Weights of a small transformer language model.
Size: 10 layers, width 192, 3 heads of 32 (1 for keys and values), vocabulary 2048, 3.84M parameters.
Architecture: rotary positions, tied embeddings.
MLP neurons of a small language model. Each row is named by its layer, matrix (gate and up: input weights) and neuron, and shows model dimensions 0-191. Each number is 500 + 25 x the weight over its row's rms, rounded and kept within 0 to 999. Numbers have three digits each. A neuron's up and down rows have the sign that makes its largest values positive.
After each neuron's rows is what it responds to, as a language model described it from the Wikipedia text at the highest values.

L2.gate465:445529516457517481506518495480520508490496529472527550460501525513472519503541494497519476498496494509479518481511478506485501498466515489465525508479534497529470482458524506526517470507516492522533478485477489463491516507491527491551488531496491509508468477501485484486523484532540496542487475482512512478479527499464540511508523445500493470513511486484482438514570516528533517514486529477493525521487489496531486482505506456467513520502480478486531506451538478502459482471474512490513493513471513492406525488489549499431499475519535492523537517489541488534491481493474535510
L2.up465:459524507455512508499496512525501489480518520475493513480484533471475489477535486545518475502507497503479514445511468522468512508495483507420485506527509483541491520531507510496494481518495517505485512492496473500484500493497496471535520481509458486479527461519517534476539491528506502531470480471530466496547512519472533491518519468485508447506513529475471443487551455524541537475481474530504514526493473524550515501497431489471508483501506494510517516456533506509483473485449521499499502490438529510455512482468453493455505487494508506527501491470497469503479463528515492548
Table row-end separator

L7.gate157:494460476523517523517518480496499508499509507478472503474495491513521493491494489499467546498506500517502550481440509463518508486451524523506522506525449464491491488496477507477533518510475492499499460496553537466525473518486482504494491463509513512514488440503534533523544480525512519504535471484465526548501470458524497457493457426505531507495518537471558501514473522447531482495520519506498489510496517514486488494493514481465472522475506516502522521533501536512498450465505517507456564529496491493480505449516518486514469526513488479519502538448489485491530510533487509469
L7.up157:481517500478506499503488536484527530481462533501491449565490518483517538540446521489523541536508503486549528509508519485501513512529536533523524508498495515489515490478505541497502488509525506494432506482538444476519477494526515517480535503476489523502485488503504506503459514461483492522456524488527487525536475521466454496471525501499468497486488534468508496514465483524513479481513508497430505464513527553517474474506511494538502472486523519548507484474498507490496522479487503480484525532457529523475541506470540470475489491484521539458507498470539489506537466525538475490
Split-word fragment tokens

L2.gate235:467507544541489503452485524492532525407499535469507484448535461531523492502511521518543484482521511471462486515530479437513546499470497501487500547497520487484517514507517508493474502496502526487527503494470487475498525509518506479494524504522526507487458497492493512501497514486490502493523467540464457487500515470487499452466459519485478487478504477459504539500499483486503483497522471507503514505447459498561532496517539480486511493522528473472478523472548494509477542501508501527515518507455541480484505490495543485479484506537503443526510513525526515540490450499528489510
L2.up235:503534475537518525488485509514482476496505512509516493525451492557474458456525519514548545518490474531480482522534572485494503442511513491506495479520471512481500504486524495483503506490511475491514507516496490526473509499448467512492522505494538493501459447476488499500541578477508504473484485478514485426487490504519528503495478542495518570494498504463522477480483524520516523547476534533493503492484499464510493525489465496516488493482491480506494571506560529492499524510497505500477533493522453519514497525504516499534519479537522493541474491520492493504459516532483497494
Ellipses and stray periods

L2.gate272:464523488523526509477453542462514476493505505463481515479497481471478490509533530536520557491492487484504508556484488493543500514496465519534518549494496498469500492478494538504488490503468516451523473482484490473505506531502517515497474492523553554454519500488473520528508535533502496483487507516524485508514469540526463508489460525512514494457515514460460494486478463440499490497462473498505552522486533514478502516514483485503531454545461497449526488467579493516523471484496451513537497483508505497470491533498499467461487529512474503512474485483503482503523523507496514496
L2.up272:500465468490487486481544498486508456463504497494516501525514481475478505532529464524508492507547475495491453469549506479535474537549503538518523482471525528499479519491515517516558495509531472547500524519542493530508537533543522484476534519519504504511483543498486539532506457476476490527480530516526486459557488518451527505496531521482553483502541488493502536516513505510458531488499477502502473531515501478500472498501505505495497501470536494507468483508458491509547457484518480500519466499500517509493457474459497540486492534508534499506494515501523483523482552524515557516
Un- letter chunk

L7.gate38:483478521490555527502498485504529485547522455499491529453506521435468467475525489494525486465534515461512504477539515556494535509498529499510479518506491524500538506460487453506536488485501500489487520510528522474511473528528529468484516474525503503500520516512481500490497509474499514494481502452510506504487451522493518468516493452516538507499524486481507515496522512516519504479455511508461495524489504469496473486498531507515516500498527526586503498485525511462455553456491518484494457547584552542498534526491517447498527488492503507494504522494503492510506492508496467490
L7.up38:496478535502530533516515509486504520529509479471462492460493511475465517473471516465514512492517533474519487501526477498449494517502535494506510511487514501474514485530496501458532473466503454491493515502541502465535554493558508479481461501512500501491507449543453481498481545508501521511468515488535547504486476503514485462458540477514520508455512519521511485497495448478521527489507531521514511530501466484471481483508542467464477450492476524525509446480524511450478502481491544522529477528534530497505520536471518463507476506507460532496504519488480506495493520470454455499
Delimiter after proper names

L5.gate392:524526482503516464505488529480526493480500507557517499532478496537526551520520514492510500492478520422469515533535491504463472519515495512514448494494480477562504525544459485512511503484526512461480490430482468537491489523493492518502451467469530508480465486492504555517513523523529481486553541476502477504500447498521521465534513552524518463454514507504498489523515537510506493504459480512474507496491449475486528529479479468499539475500509509478518447499546493506508524497514499531475496477500521488502483507520488519537529494492479483506493526497497479474503501528488480536
L5.up392:501468469471491521495475475473499546500540512480522544536515482556440484515530522482532533474480528518490506489483479462502470497511514471442488538492484477526537539514547489483430497462499478515465503565489527549481480515500517526511492464517499535493520482508509449493469486556503523532504469517509517526550492480503448473495459510511503470483495493483483509488484458496479490546514472477522474486471464488491521502511513482483519499504485523488535491533471483474483481503483490500513505504493499464527487526499470444493495491508502510507503464549489520532514463462500503504
Mid-entry periods and connectives

L5.gate398:501513496514486515497509471501562469526461517493502509527430476483462515492485517478519482469495456482465504506511515483504512499506518497532490489533575540515471476473509513519485474461533507470526517468451521469477523524537492541518504494472530469520509515496475499499490494525487494451534535534458516515457478514514529478462532486514526436491496522487484520511538452521504532523516522552482526504502514459462506479493474466484480483511499490519504501498502505512487470477515507492500480483487492494438494516510466486453523530475548515447512500474458484516500481514476522519
L5.up398:476515514467448490541485495514489452479505531510520509548498488475481496476490492497497462476477458548477551465541525495515540523512452497449502467503541536520520467460495492518542457503472497517491509519497501467478493530507503502502506509523499504519532487506525479453554508484463490490500500497493525500505498505458481487532515528493477428506513511472521455461544490575507511522544510516503499523507507513505509513521485484492514522513523521524528506442487475488492496443498497517511483496529500522461455525495533454438506486510501490480520490491499489528539496490491498534
Row and heading endings

L7.gate427:483438491508499481493494447471513513478500502502494476523526477487471466515499412511489475502509462495507461523483515494504542524481485475479536450533467508474534534533513499520491498462456568518466510525500480541477540492475502470454519512511522488484512512503503499517488498508516498454505513458485500478514490467527558511492505498495489484525509528500475491480514514476495545546474514533484501468477509488500526573484473487555505499492495478551485488487530519483482481483483528530526511495492528509506521484526488549521487449475480495520464516457484518538498497476507520504
L7.up427:543450497471498540484535556499481487521505515486486494513525490500468492528466504526528481437504526516495499500515461511493479432534490537473460487477523497482502465508473505556491505476491538492497483512511488517523474460502504548515514534451494502506501518494538472480556529509508536501528488530501508470513526513504520527500507557524477505523517529484470504474497525503493513472494515575501525501430527483491505510534528535519559474505501486495503504526513482500527465476502509511510513548521526493495477476499499518485470492497435513471516493480476513492462494473482539524
Split word-initial prefixes

L5.gate503:501446484531533530507480515499526508502526466546476489491478478512473483558482501477476507507506471465530487496445498475429541494430480544545491493511469511499487489477518518530502492528512543494482518511519505497506518475517522510493490528496504471492447460498515494485461507500526497483503493490523477528528458513505543520501464495537504534506518452453462517540464505493498489538488533494533548506517461506519477494491523518537492495479508466451483487478524512506499514510464502525498520503492504533465526491539526504524521492525540517507457476516552478450478505479501519500
L5.up503:524513511466508494514487536509446491512506472490504514486539515481537491494511520470537500501521462492492492505505460507508494456470518512530488498462498500505520495534485452484519524433540458518497452515504525485485458471485498528502456534497502480484475502518496477525501497520498519526521490484486499484451489490493526473447482520431522507510504537522482507522483509471531530501493484483523523487504527501500537499488465531481511479552529491514495459454528431466502550490500499490527528503489480539446476467453518467490500525488517500520520472505495539531438541496501524508
Word-start fragments, list separators

L2.gate265:493488512506544496479493517519507523521506545545506499494521522506488498492509483469485480471483507506471489508493509501469495495493541533490480478505514511482454495539553537496484465528506514491524449463446516529493479493492520533526517508520521495517512461537539513505471490498462554489493508460505478497483506484531506484516440493467482494483479504535515523517507531488479518466490499502516514530550524537556535497486514521512533556469475528491512510518507489476472490473459500510505544520537521519489513461499557549504543538517516487470473470466476510467519475547446532515
L2.up265:443525539493515524501513523533520495510527464477500462518503459477518527503444495517489527503471507525493509504516479502446521530491500496496496524542499522505517560532483543468522541509511515490481557525537519490485525522479498510516510489480488456537499470476489475495497512471485473503535549479472547491500491484453504511520509508530543446521460487511538513552515504452537491521523481465511498525494490507508537456510522473517522550471508523508484467490503460496493496500468507523515481537495506515468508462466523533519565486525486514492501514532479475511516520535520487507
Word-initial consonant fragments